config.yaml
n_layer: 12
d_model: 224
n_head: 4
n_kv_head: 4
head_dim: 64
d_mlp: 896
vocab_size: 676
activation: "silu"
norm: "layernorm"
norm_place: "pre"
norm_eps: 1e-05
positions: "rope"
rope_base: 10000.0
rope_fraction: 0.25
qk_norm: false
attn_scale: 0.125
bias: "all"
tie_embeddings: false
parallel_block: true
init: "normal"
init_std_qkv: 0.0388
init_std_o: 0.0
init_std_up: 0.0388
init_std_down: 0.0
optimizer: "muon_variant"
lr: 0.00855
beta1: 0.93
weight_decay: 0.017
lr_head: 0.00932
grad_clip: 0.5
warmup_steps: 200
schedule: "wsd"
decay_fraction: 0.656
decay_shape: "linear"
final_lr_fraction: 0.0
batch_tokens: 65536
seq_len: 512
doc_mask: true
train_tokens: 467900000
steps: 7140
dataset: "wikipedia_en"
MLP neurons of a small language model. Each row is named by its layer, matrix (up: input weights) and neuron, and shows model dimensions 0-223. Each number is 128 + 32 x the weight over its row's rms, rounded and kept within 0 to 255. Numbers have three digits each.
After each neuron's rows, "fires on" lists the tokens most often at its 100 highest values on Wikipedia text that the model never trained on.

L8.up843:111127169118138177110104182142108121122121090113153063163155110119110117109076140202115134178174145126116146178164125213191124129154130133111157031181155120099156145191153116168093094122196068114146115149130141119161114091107099141156080105095129059160112191126121150096081094108149140175141083134139142129123157109191126093088126199142131162110130097135110132089149128114058148019160147144097150137106171113159070150098138164133113135171168103149126130121140088115113135160099113152113161103093120086114114114083112158159168146168123127140110111068140114130054102140190109115119141063171114127086210134125102164123147099161152176116099122106124129104164071107116116145095
fires on: "en", "ent", "iv", "re", "c"

L7.up517:104090054170119173121158151149148117156086113102139135107142129139118092136122137114140169164107198058150121110112141132192150080102176129170086122137185066095104124097091135084167163202121104115188145131113081137180130160108123093157175119119071135151145130103166169084095101128146130128144140128170147103114114138149149134056115167116098143129097117180143069135157134101130143135091123150097088164177148130148099114178127149115065140123111126137135144103123206169119140096142097199116172162152118144110179041133046131163156123116126100135091128127143121144121119163075078118140097132137152122163076118115136153140115151130093079212212066164080116150080090143059148140151
fires on: "n", "s", "e", "ch", "ok", "us"

L8.up784:132169209151142105062122169095116102094123118148111095101168149108095114125114129152149121156157119147159073102152135160061144104176109104147155136106100092121130076170119158149110109160136062093055171140117090113177194086144128149145163167084159129126151166157155145143126161130155105125138108117138103149122108155127129104121124073070121109122164108097097164120112106132158047108125062115155096161155132144101139140121136100122097078200101068132056140165087180172170134115133144208172063170134157113124176146127158161078196161135069143149101126176138157159111086131170160127143145129142134162137144090143139082063096148148110126099114146068115190166100151052160083151121
fires on: "le", "p", "es", "en", "e"

L4.up448:132151132129145157111144185138105178111130085155050154109107133100131154175190096179165092136098161128159136084162119136078114151090110149155105165145083073082137071105109093122117146112111143132091136154123105086091138110157138117133174164117159122086148164101073148180083124132168094111215112129091064092150120092100100150171124143129067135115168141216073155088145165069095131117138086111100118140151155144130168155214130133142130142179100098107118035152133123114124135158174082082174120118065141136141088072118196067092136121156117179131139115176151108088075153104129136094081094174144143133151144116067135124141087155162113140149137160080129104136122092128120138154177
fires on: "==", "ies", "um", "ts", "t", "uc"

L5.up130:176047086126128102159127099089137174071106153189100130142107145138179142170123100137079135115133145148086097168116085085133146184144147135178111150100124115054175093154133101109113133138150113132145111168043109153114129143143165072123115150151155172132096101124100154111128157128047140142175130183152133157146116144195154114153124113129110131124092130169127133115137142096094093090104182120159112085183110174122140160102156133153153134096092137157183130146155091176139209070099147104133074132120099050156129091043126121215131137160152141053155168149113070163135137075133156078119120110152113156125086133161151150111128160127124121103109077140094087145138078040110119119127
fires on: "k", "ad", "el", "in", "orn"

L9.up236:122137176109163111143066104168149137118138107141164158158093148143082112053173168144106087099103146107160148086117121107124140110129107169126125173119173126166128134149094128101154116088219110099120137085092116144134110125142134142152126118175163156161089115146128074140114109156109176132123061114094133122104114098144081173137068065072135115105157133164137159193105189125117144072056126069120108167099097151132108142141119173177167147163125109167147113118172110109144138112106154147095184126084090132072143188169193091119071136109138089072088162083141172134070080095164191108122131162164150119189133153087137102135151158115115165157156131127141143169085173092130076214101
fires on: " D", " c", "/", "on", "ate", " C"

L5.up571:099129096162103087131121138104166065223135109156129071098137173116146150137168117132150126168180106179157162078108153140092116152130124105197171114167166096119138139086109083124101161140149156134121125142117109084109101042105061083100126124103139055114158152088176132073110160147192109127138110151118125083134120094123148091106148169126049160129101116109163150087163129094149112140170151155114057129139137125109170109067137143176099140088147157136058132133121223131169152169183145144151073137096095166154115144174151108102145150104151092116102127164104176156142111120118104170086159122146200068119089175106121132171155134172124158076118087122129115096121163113081086101141
fires on: "ro", "ir", "il", "al", "y"

L8.up734:190123122126108094164135110159130165127109169144108096171154158130066132151064151163089135125106106137127147165149163147125123103142135155104114148179179082134132163161141115159124096130085116111194104159160139165109079174128157112079107073078190114127147082118154086079134115157136142163098095127148107126136101185094168122135184100074098116115093060152127159160108097114097113125069086139143193132194163123141054126125133164154125127113085157162150084180141071144091139152131068108112130174097120128094150146090108121147136087122130146105126088125177180081124170125071100103101121228182148124124090095042118084127187172124081166143146097139185145071109116149147135138107
fires on: "ied", " a", "an", "ed", " k"

L4.up57:156162107098154114097139121076110119171093126134135163119131158146127186094150084122057113179134086148100146132159179128135077122136124154067122114129155146163127169182131109113093139138144150135124101173170070132145103106079168109169117135137151117140123141149146159113096052110132143159148122134068137110110105141160112074125111079136140147155102093082102128132146111121148142138143114115116137066089120099146127081123137101157114107165153111186152198153130135142158201127176068122187121174178172114151130104124117168129113105070131080073152089114084095201070145220169133122063116111160104169091132105152161172119143065048184109120125157080123134211114143076168096119076
fires on: "i", "ell", "l", "ast", "t", "ed"

L5.up210:183110144184101069151133147079160143180123092111133078170161131149109140153123125137194214102094119159151159100107111158163167170122040165135152078103130095169121145159109070189204116144140169147098104137160142164137083086086106117132122094102051140132146087139171136124096117079147123141172128109147151104164148145173141067096074135172143099092131103096153179156128129175119164169126143088136145130093165161075104138081146113119154117176145101167112096083074112098116128142124161094131092118142184128131140142124174135137141194117179119094152100111097111117146123129189139123065150142107136159094150138079146114140122152150171175161101088115143186125119135142044077108062
fires on: "re", "pl", "pr", "r", "0"

L7.up741:153066119176157111066141138122167134155126138084123113112102188121083120131189120102117177191139122137142068132164194153192113109162136100142088132109101099120095136072137118108177092137123195142098092114111066124120135119123084107107111141165059116153127108097132164149131114115161122100142148057176130172185122165123135092142087093114101099101200107141105179073084168147066118182165127104117111181090146174110124159110052102110167152157182063154112136136118179131051151136114183117110082157100160108144159137127149151111106180084120140158128062120102089149114155149127122151151132089192069079190127083129106103129182117123106166128092152112117148126119082100116140124117
fires on: "p", "en", "est", "ost"

L5.up542:124128110065162193122117145099149133179131111121138050120075128078135103107161124145137074133141202147124165128119155144104101073166169087128103108193108105144196116094113088133146112161098131109169130141133119105097072109104099091136124101115076096140122170178134142121068147132127156144128086142165129094144142103120154098062111116143117105066137123164168149080130144078135169129124098172124113079149118088140109112171137124103134112139096160058163131235170210172105116216160077151093137119145175122118126103103117116167081174081138124147096142142133080160053109137080079133094117136170210104137121167128094139145154101116106135139148097153167157148092126081133177094101
fires on: "en", "m", "n", "y", "e", "al"

L8.up731:135123126159051191152187096125092164087126140137118160153139116105114120205111131146153127168140117166121156146071114161064084143108121150081098089123119126089107155144089129123135123095111134140105103168143102155123139086089187140168141073163117060151109152177105087077129112125203146155087041064116122141146168169171126147074129122148106139172126123131154155102144141097120162112098154131187102125137158142165093117083117120139134105113185194135155192120100120137098105175068124139139168186091086177135137120136197172151145101137182112141107190121125116107051068119086197114179109095147117108094092159115155097108106124142105145097110092130168113150141120199084106165118
fires on: " Al", "ar", "an", "al", "in", "l"

L5.up396:160174120089075132144144144140092199105169158078072157171108195145121152154111126199134137117117118111116181142170110109130108071157123157190208183138178098138138134171139101150130118127122111140116112163110075108107119142196102165135070117157188167113078222106118094080112120073140110132173086153152059181180116131099133111136126106113122149131169158162094108068136089148101065119088101128124112185145107128146135117176110170122103084070148095148138104137142156145138159165086171061099112072085087118139148128110139125157120103133097145074072137123118135099136177094109098144106181136099103175143106123139154160121155128105102133096092081194148145110132176072109126127098
fires on: "an", "ited", "===", "ion", "qu", "ed"

L7.up165:109148136184108158082076175096132167086128103117133120129133092158118123173130119058119147158169132135091103108098140126049092108083112169123123132117196107113071163152167063134105146106155108113195216116165112105141120141080120141104157164154119201135141178123126109096109208084166121094101091121169180138134152117104104111136089056117141138117146140144126098154171085116132141174161156081099130128081069130145135188143181098150117172162114135161128159115112132176207099097091162111081139089122077100164123048084136182165103123107178137145160105098127119137108157120132166176182132131138142150143084163116124138084083104103145141123115080117190115121118095167137057119106
fires on: "it", "l", ":", "a"

L5.up384:151130140191078145161075176103100103129106197098109145103133128071072118102177099146162118149158128155087122119191145168096158180106140140101132105170119162152190172179151136142123160109166098134085089128105170187149087197151078090200121120172134106078105102112110149117113139106161124145118164152127156151167125135130063104128145167104114165122062111175132153129138103162151192104158107095138101165146108138083068159132106149148120138139059140116139119095112126144103187110155136107088109094073117137136149104157125194149154093099092188156093094022127116132102088107127166123157156148068162157132107172086143135169087145089100143151111150096182078071146137147162164136133
fires on: "tern", "her", "in", "an", "h", "ter"

L7.up579:165091115131144123134098085130193124097115134125131150159095177074169176091135105135103156093138185108144088174138139177131122137178113165131164177102142095116117133163124077127131159150151101111199132092101097137057165196178074147144137134166214165145126148127100158054137134111166186133110105123094107170114055127123089156092196140083098091082097180079148119111116140123115139122125108076158072168119144181133128121123099132113186131161122098108093115145078177139083115154115118182155079126207043141125161107172164142092088141130067141110150141140132089091120133076140116147146100121134133145184114091113160121119177138133144155178138117128078123128068153125114091174091
fires on: "le", " c", " C", "ond", "c", "C"

L9.up621:067095159096144147124179154090187116136127197139138139165154108084118165136065128213111072122101124140161086116123147116132150190222126072142174172127098133129177138144095152128102124066156123148131119082119089115141126111147148160108108140136158122124135113081063093084077090117141131127151171136111089137111148141156163117089124128135187093177112114080169109117094173100151084132079159110114106125115094145133073103120179091163075081185127148139088125157102100119104137106107130070120129109217106159127161110127090081133123123220181106135172153070176121104088110055166107176100078132129136164122158119096163100156164097148166149125120109120105121172156126140170145181135
fires on: "b", "ent", "ess", "19", "m"

L8.up207:152083175137119108029126105084123159168095067142129149193101147154127111140122124140192148111075164108138143062105118117096083178119102157155140128077101145191116124111133127171109136178159171104154085156132174116169118121131125089103156108067161097152134130191134137103103135119109116117169147070142163195138163167111108103130091183136065131121103149168120062061109123144180130088117142111113108162149153124186091151095160143125118072174123102178099131157159131081114114177114138164123085160085081135133089069139112058190161099153166117126160141157105110148142130091128138092131091102168165136087079086144143177140066168168116144120121198131134133138092125086130145064125
fires on: "ent", "b", "et", "t"

L9.up101:156212112169125177133128095144105157109165080140083115176159076109130148166108115102121191170177193089096123200115130080164142099111063130174124129077113230124105126084165122115153105109132050129079096085112104175055075099087179192164169110112117138128143114131103103134131112116145139142156149112108167138121152133125131122157120166101098117130140187121178146119132152132091139121149125117094143152078115139178150076170086169179198129051089125085123113083105100148074105096160144169109153120126156139181092135176140148097139127183110115107154165123099109074148100128148100128076097138062164183131133149166142145131114109141118131118119079110058116144146125161143112119131
fires on: "m", " s", "ar", "r", "ist", "ss"

L5.up763:122132163145103096115067131125130119179150113101117169131086129126112146117097114175120109149064169091113148080153136080138154069130173165132175131142130194083177146111159073148152150166154160133109099124071089159179136142149086125137161111210110145157124154180140119143096142148090121111150134113119140159198159109172111185097114114172128165097102110129200122110129163144109101099136169081128144146062176213145102125086064126144169088101123099193095055133177113160151173105125141125106111123084122186088114117134077121114083120144136192098175173121140112062111137113129126081148178171141123116113036120090077116142160116116114185139134128150158077149129143113093158147161
fires on: "er", "an", "ent", "ild", "t", "her"

L5.up165:087082119113063145118160115098079193091127151227118124123130142088167094141148120168168173109131103155147207106147092124157122128131098151186117147195152187109156135143172102134082154186118126128096130147087125105092097108105181094066098077114115130136154085147090132124063080155102153180169128106149168149138103190097117110142140147111150154069078082128135156125162067092167115106156139102167142090090082124194097133101154132130120159101125086116169107166104157160173089104177171162120051115118085106141131115144092105174101123160104117067156148166184139144094190118159141145163093147127158156105079139143134104101173122181131169164125150142102125125125105139141156143191
fires on: "t", "ed", "n", "el", "ot", "k"

L8.up594:071129131126131115172078158138099151116126128063142118158130192128127164139087123112137146206098077129130130107182121122105144136109206159092117172124119136061204165076135134169175132103064119123120128139138141138175122146111223127141063103112095120186073194161126157137070105126095136117098137116148104123166127166144088157058107146159108115112107122081109118075077099100175152148128195103110103069177168172172178098190166163150114153140105141134104083097088166133093093178098130097195138154154176085102143099125128107133167139125172152119161120097135126098110123117052124162167136136116130140147123062121103126103121111128111102164105113142155115103101140091169179163169
fires on: "an", "o", "ord", "ade", "ent", "i"

L5.up17:076110095127155103060121103063172136090160106064091102139138161125079198093106177200111179174070101118166131103122130087098127175158194161118162084145112128155117140085115101155115066162186130116213130112174114097131170121168098089182193162121090140098105130147147119162120116126187111136087146107106143155127155089145139159147132085162097150160132101077163110153134077101130132166165107157124173123086137165149207159122080140083132125134084152118152092095118116126182097120167127140126082107140142167136102089155097112091129046126111144137137138145117046138160130143171117135160089106132114133159101156148159174109128128158097128136104115160159126136173047145137185082138
fires on: "c", "t", "ir", "und", "e", "oc"

L4.up458:122225176141097098154107156126156080103102087123169089100172141104143117108182116173097103164167070174140165100174164120101129067173099160144135112094147139165174108182103150125153123126097106080148122142150145138135145099170128144140144078077122155126105101104080108093117136151090138154162149111127127100126162153154170106197112148074152133114048153117098165137143091045154098140129091168145082172090131078202119142092180151111151085116112085096129122160075104173114150151115083140097121149125159129114080163111088127046083122154112154174104121180150112163151185140194159112125109137097133134066154159139144172095103140115128082129090064099076148139106128129108153179095
fires on: "on", "es", "e", "ons", "ers"

L5.up398:133182117145107139169143140167094114111129118144151121075127100167179200095066135122161159137158139101076088178137109145069102139110127161123131180168106137106150085138104132181113171175128138096161029134080107180061073155151130121122171135119121133117128149143092161110114147163106126187187118096164162148149158134079186142113189100121108106125088159167095087093101151168162140127159171082102091100176123114157171145139116154088134079099123125109114109116227196173110138144157151152123097168145116124149160098156087141106092107130106160124092099094086153145062095105110162115052118129053168151164121148122172158112171103076139088174109072114120109112146108109135147136110
fires on: "==", "ary", "b", "man", ":"

L9.up890:167150081205130190086145145104131143159103150162114085143201084157169081133112146108172134149137171099191172110134113155116117114134121126122100090170155095118122139073103105111168124147155090139089120158189113133165133136145148100124135185211088088148105128105164104106176119080122141081108126112120110176084132091095135099106138213110132187117119159160161129097137101158124182115176118090112140137074150142087164114118147121170030134148170134131123106180118164116080178135122152131153103146128072187192138115139137180080122108096137107146143080091091113162101138129124134129062083195081101137103181098127121111108081170161139122182102098111083154176073152123104169131149
fires on: " in", " o", " m", "en", "s", " for"

L5.up120:176094160167151102121147108147120134129184122151143082182097133136104198137095112115163150139164134139104212106143126132152163192113135108134125150109124157165118124065089097151134161130121103104122099118157158202086142072128138188172156181184156132130103146168086172151102134173125113151121183117160138189147151046142126147131129127156117102198123145146091197137125118129087125221135137084093182190110114176164122146117176164123133155129145140182083055163127173166189201132113121108155136117088152133107136121067098103159081128136096149131127188127130153144156154125091108142111130171150086124147168113121239125121126147136138113133116108087125124142121076095132183089129
fires on: "c", "d", "r", "u", "w", "orn"

L4.up673:172074130104150176128111134102135128130146152179150096091200167096116172130133127160125081142090141191126135138131126070126126204208134145134084116034166136121104149111097165179123120150136082115131160139126146167130143149102141112126126105116164110145118046116085080144092158096130142143131112135162133161086177147160167144158102117111085172174114056114087114121095081066069129144090060151063163099154098067151104139134096195177102138133119115080241131091141131107097128101136146099089174096126162110123089119107151148089164142129112179106171130104113126151160155093201121120093130101123134122116134163136145073160092167110156119146094173161144141137110146079137114183112
fires on: "o", "'", "00", "ep", "===", "f"

L7.up521:178159146115122205100074167062120094103114124160149069172145079149113116125161156107132176145113109092161062148227108173080110105166144148096147088111133094170135157105139122185159110135166075123085163125136150090166154160115107151131185191145144082110133178138129121122130188164158124170159154137110078186147101131184106152099194105098113173109126139195129179102111135145154199099131100139154085134105199150112114167117069128139142084132141093100136108114094127142076164123138111110119103128106123141103140135105227161061172113183145129097110070119119104160089108157131138139118122111099122166140117163127096168153099127096130170134106166064137131112153087087134136158082
fires on: "en", "in"

L7.up90:153131088217133082131109133155099153094133142108147100131122111147142122113117141063174122142166099082151181134138119115087119163171075108142154101129118076165198164142138154090107166155182161171111149155131097122125161114144096095079129078082108150123070169110141163126108127113062131124120117048159126145168137097096124097144141117170049139136158127137131077115128140167138110098131182087112144178137126083177074111133128120093140130163082095103113135128089097096177186108128086116171098175105125184159037107152129111135157151129171109139129174119131110184137177161065152155196066117183124117097161114138119128202195195116141124106127153148112101167101163153101185113139
fires on: "t", "f", "b", "p", "j", "s"

L7.up640:185134094108165119115102130090125114106156080131114146151098063162153152106153117045086173162144137131122089095161129146159122159118154134189140120137129080093116115086076143170126091145161039113151157122134127165130069112181158118150167107175173086164087122127166144224104166137102112198081099127124103165119164112073098100130122141096143130147123104174108117099086123130148136140137110120205139121128145131104155106100140147160073104097111132166163130113111110179161098115116120146090125094080090120102136157109165156117145146050146201147114159111107109184087146106109157165115146157153155070190173188176143088134148192168139105103081177137156109172126119041119098136110
fires on: "in", "e", "o", "ri", "d", "c"

L5.up687:162084141164122087129121131068107148164151062164107121165061126134121158133139139126143153087157110155136176112173079110185076182154143068120131147124153151118105127076100084159099120147132188091112093150111113180036116161154219118170183134167116114135138152111114129146087166128114119148104135091117151183133106131189156084099107131148104119177125097080121098127063073095099125138137096162115090133072152120126166109193078158147083095136131167173137144121102105166157142107149131169087086133114098189146111134079156140143107117105170106113057156201101120119156138105132148045074110117161092137122142208110115130136125121098184111148095121117147129124185063144135160142144
fires on: "an", "e", "orn", "on", "c", "ed"

L4.up856:166195129111111123113095096153067125160125124179101167166033160074119117108092110162136109207106191096122076105159098115152111151128134097098155185187119161128164114098140060149130130150146112113088123176130118124110111112108074119124167163110076149154181104163088122105096184136102182127186148140134125114153111191073160096151139152085127156116171155190151180090093162099077079116159105134140146118085146116115111109134086153092096101142109132116158079136165167116081173147112129123129065127119138129030148084109134158189126116108080142100160154089140135149167158067130155159156107154077182124140144133163163116148111114154116087154121150118078166151143181119170094143164
fires on: "t", "f", " h", "y", "her", "v"

L7.up133:084133162156144117168125112057129122102151111119111086155134143126184194119065120161148132144120134135161177194088163126158113124127102138132117170159107149181124129099141093097162125115222131129150150119152111127144107138149180125170092106082059121151145173095195039084160064068098139121111149145203123157127125157138131132152118164111107096097171092062126128102111146103127151108125133077156105169159135132133166089078184156181188125173124138136124096148067114125091139178102108069161158154157110159147050104148087069140156158171132100161175093091140162119106102108183109163113095107107156182121121107141119167066088055121149099125148118148164114122119136108135110132083
fires on: "c", "b", "if", "ent", "f", "an"

L9.up303:108124109149142119124113100136049154163114122101080127090159140149100147130167152149140089124127128185125125172165101152096128098215110125141122102089143036141119107067160117151102160085058111126145137142129128169115081117133114157132128159126129204201095079141176107076123099104156143148095079101093113171143142110097174116144158135105073137188095153128149111115066077116156073155126138081085190155126098092140113139145127096175186065109130061134140176076124179118111104132128178170073092165059139120105126110103189151128158135112138097111150151146121136087058135157137146150159081204153167152177135158090144163123107128133132167160104107178108138116166136174112114145088
fires on: "al", " c", "ited", "k", "r", "em"

L5.up870:118199123099082109107108138148135068130126091156128146149135135140107178077108086133130110217137145111105172133173153125139159134136192127134124143168077153157142090097076109088113096153169171124163110105124153121130095167151127133118183081179090082153116102089095147171143195165094160157161104059145124144153102090047128104119148117104113107135114123120184112077124087160130162146073088184104144099093177126187105127048125128152103123152120147119173066150160139128112091189083120122155125137167171125103163133111042136148095144138143171101171135149164101144186104133046118113086129172088134159109079105088125098176131130121097190126105138165084116145113098140172135137182
fires on: "f", "t", "her", "l", "m"

L9.up482:121117136189145136095107154135089096180130155129129190106054065181149119089124073162150129157165116127080170115136151141086198081142112145112095189100106158144146141089102110078129161117168134141106175156167098089116084140155147119133199086091125102101169034188136117183118150162166140185106180114106109147076158148096112110090131114127124117140142128098154217144101114109107154096097132181108072109075156208147139093128152163155150136107135148102148135080138107129150089143145181133121087172111163157064143140128189155156121123132112113142119124160147127115216101146093144123148095125148055150125117141143109138121063143104118099093128122094162077178102128158165119110079
fires on: "as", "ur", " as", "u", "el"

L7.up419:130153157185114101168084100126082130140133172136199137102149162130081090150138184130107108167099072084110134154101089144152140103072087152156101187109187153113145103134160113173088184144147100143133114118185121147076098120153108146154175075159074092104147153166161072120145138133140085204103137130099136155139142139141120125102101137110122112175122103123142149088074105132028125096173033141101084177057176201128138089113141148078174145149123107107146185119115095130178074180169131161105134149144112106114140143103189157130110095080087114149158185131158150108135140134175117099132105115161119107149111159108158176118146106145092155118209148100102100151115141166139153117088
fires on: "u", "ur", "ri", "C", "c", "os"

L7.up259:206071073119106169103141096102183109107153166141114066143168116124110101149112143128089120153153157137085119144141101227138144192092108129162126153116140136160133086105133117094123104115105114116116120144145126178146144070138098154160149105142098218110151104176182146105132113116092164096125110122093143154131091106193160095158185090078102112142111130137182106124089153171089161089111100098158137141070196145041155091160139177139101177104131125176182115094133103140114181169155144200126152180068139173087139141116128191120076121188140108124163132107120146123118134158117105113128131101142169079184111153127090139124087118111139153087106073176183105129090122187155153113137
fires on: "ol", "ad", "ang", "c", "oc"

L7.up404:095108124111025129076190152101167113149075090117083146058157132189119072108168101142125085133134126106122132145111115142092163158079134147153186120124089130062124089115098070121127123183061132148150142082130079109154124085118139148080183173130124152163127113178133103155157160081097123140101153140130150111135157124151089151093119184097132156192160159112126118142115154188145151118107138120141122093195120186180149183073164112091157086149128175114147150116069144146140077121168138136092112130126159140133212136150084173122095071091125163148112141137152165162144099136126110133107124084145098209104088108139098144153170127134135153181172078154082078131163126100155136102072
fires on: "at", "m", "is", "S", "p"

L9.up165:167076139172105148110126183108047120131117129128113130147118168192115156142103106093139137116112111104088139082153154160103167187060151155113132040103153158152097173153109115111112103112088111153107139180080073161154130078141143167172127106144170114147103153122188126022092101065162145143084135140131065119105155099149112138149105120116137121140126164102126118089159113130160098140097117118112143130090166098151118132118119155151132140147123178141130227096178102164106175116103074177104149123095109151190140091080117169091116112124164160130148126147113124170142116130127112115188078164125151184166104133127140066150111119105194054159069088112170165166140162189104095166099
fires on: "l", "a", "t", " |", "i", " Al"

L9.up367:126097080099119148140180066140168135114100128145164109070157110117064117131139106094130105148072080150106133094139166192164131118120149134137123122176123147190087099082079167111164091107083115133089056177115073096076081101155131127143099119101131193151106096145135122103108165150072152179139132127096128148112158135098131117148125096057108153149151142095087132092152130182119176166179155144127176159103097080107143111229105144167110162148161153184167122117118140095146071117121140169181116148143161162123135137100092080099094155161129140105134120160194089126127206159158144156160103067081088142113186129127127168109142119100115100062144093143109072149159151120114123064098
fires on: "ed", " b", "ad", "ang", "ing", " comp"

L7.up620:106166121178164154134143100141115128149136090111100126165139115129109155205124121127062127116172142122135072131149108114095108158163156127089107106104169113148085137130160096098155087149167117102134165099197102213103111130164181162087093135174121212143190098108112101113198050127137198107158102145069108180193113177032170099086153117107063163148152122133143141134085107078082148084170163144172169158154107095126145157169131120126174111113160071142111184115103124179106113178123138136107147159083171124160141132128128122073117094105126108111140136153107121118106168127141161134111144131119096113148074179143076145135088132130100122115123081091102074105084148165092088161120
fires on: "r", " Al", "ow"

L4.up681:120132118066159125117195131110089129126135155133115135073155138164078149138113102067152160149101154127129142116135143138084110190061124136211147136102104190065119148150103163078120146113122096141150183177147163174136166148154108167144116105088113141125107127120114150141155080114105150119102128123137099092150129112092100031174101085099086123076150115102131164147146171097118129136092121138125082143116145117135119124167127195135100132142114114082040116141154104148135084081066108086164187089124091129115153127092230146125092098159113132100101170183125112100077153127136135053131076158122169171143122134125137220162199131116140134121129155103163137085145138061095154187133
fires on: "us", "a", "ia", "qu", "ies", "um"

L5.up99:148118145161128176099131166098166127165088109134115106130081092120122166130095114167180170122093139124124119101113178139092117139151132148138096116116137101115133128169116075145160139173121139145156119110165177125196144155110129154168172174095118113153134110133124116166143127107112102144118160118092130141185177137147193078151122147133080090060177150121176118145039109199026151116151121120177178137100126116142099063178114145117122158175122098095123119126121217153087135163147110118154112114135133170081132120086165133123122060042141125126117139164096070193092103076080134166159135193113119087153125133085138099149131195057170146145115160139171123100114115071093147145070
fires on: "or", "iv", "om", "en", "y"

L4.up73:097198074092106153068148143096109160104164051106153178068165086155129104123104102088121090133090012126138068150130126176117077110117128107156142177144151215088101149119166136148141057159135129132089127089131095084161135169178134099169134104079135103110115124108137164190099151085139122162124181112156121150142134198158112102167117155104174148134130125129106145122133129130153121091175175130110153066178083140078070141146131130133150116138100127121146139140113109112150126123116148171182135081123116160093125227098097140139125135183141134184123104107119103149110158106113167139178148095116150128138155137139111081138049123084125123124156130215179087091091143130100127126104
fires on: "ed", "ing", "ian", "im", " =", "en"

L4.up605:111155128146110105131102112144163144110097122172105124120131093151139167116087125157116102147167133111081121169145129139182113084167158124137099076139106148135097189082119038094104110093183099182141169115139098185139160110090174106129120159084165107088148160126140099128142148116150190188162094193157071171170106096136144146144107136119140155134145066089138086160091138151201125097146177085121129196145131135144081186097113121149099168133100162100104056107126186088119152149180141146103108153152150151116103122162103078201117123127120132115123130099141112025096165150109109126107151122082126118089114116079089170189128159052151142116108165166182130117146140070120111076073
fires on: "ing", "c", "ent", ".", "ary", "r"

L4.up618:139128118115124119094085128173184070099086095144164131070140143141107129079184110126117127116171121148131118208106135130122144127111178163097121132122171087148113113171199135089116155151155132112130155148118138165127155110103133132151126092096090092109161131098150160140143150084118107172131106186157176127185122113145133153133117152119115192130164152072079117099106189129104053063084085045124132083059099149134087152122162155112125081104115149180159161188133161102073085144098105153105108151172187189152176098168100123080152085065153109094128131102082191092125077149181140168116152139154098107050128146142088140137127167192102124167134147136111111142123159066141149129125
fires on: "m", "p", " /", "ow", "on"

L4.up728:132107162159157079092071152159143189144128125057145119237112129116116099112141136111116147138142123154169106074108155106178139165161191134131140141133150176065126120116129112123137156126123164137079132135109170104112160130091144103113164158103084091140145133160118087098133138120141182133095134131120119091114169142066133120054100123124136148163165119085154181150153164119146203130118114155114177107101176119142198135128072041090148124114174094111171095125112118166130115120115144164061108099121137139156088159116159135142145187169151109099120081073168091203150161114172170056111101077129116104155140105046114104104082115182144109128042148139135147133104121104080148155175
fires on: "en", "k", "ree", "ok", "p", "or"

L9.up686:127111109126144101139148127113126116162132130071119170142116128170105113109104122130092116099122082120089138123137156126174124131063243141126114183084145169173152115072146098152135105127136094126128189143110122133113109117217159164185201150082116168092147126107103089112174117166112151110100126123102178102141069158102137118147115165104068110079157069171162131148072110138111205117148106031148142188100111130137140078136131171156141163121141108100151108163197117080180175092125110079175178101141104137148091093125115098085064113181094113117140091121162126094149118089162180107178111106142141126116103154158134091139154110153084143057178127143168126091144119139083134169151
fires on: "ow", " D", "nd", "os", "id"

L9.up695:170128097183161125132114090128125168133098148119108097121179118098111146164166120117190160145107197064124135106142098104167078135113143117089146130130122119119160070131094077156132096113093086135120135133182166141121113128169120156175138121089068106165164162170141194077071142083194110069139145078139176103101161126188157155089079210140107121139121144123149145114114099147150164146172157101155136170144070115092117119091106134221181123123152099135110100118163140126140084105087121147140090116142172157090094146067118155161145106130092144100171120060099071161134076108183060157123128093169162097114115121077103095114138110130112126186126107060120096116069170114119107146170
fires on: "en", "{", "ri", " (", "0", "re"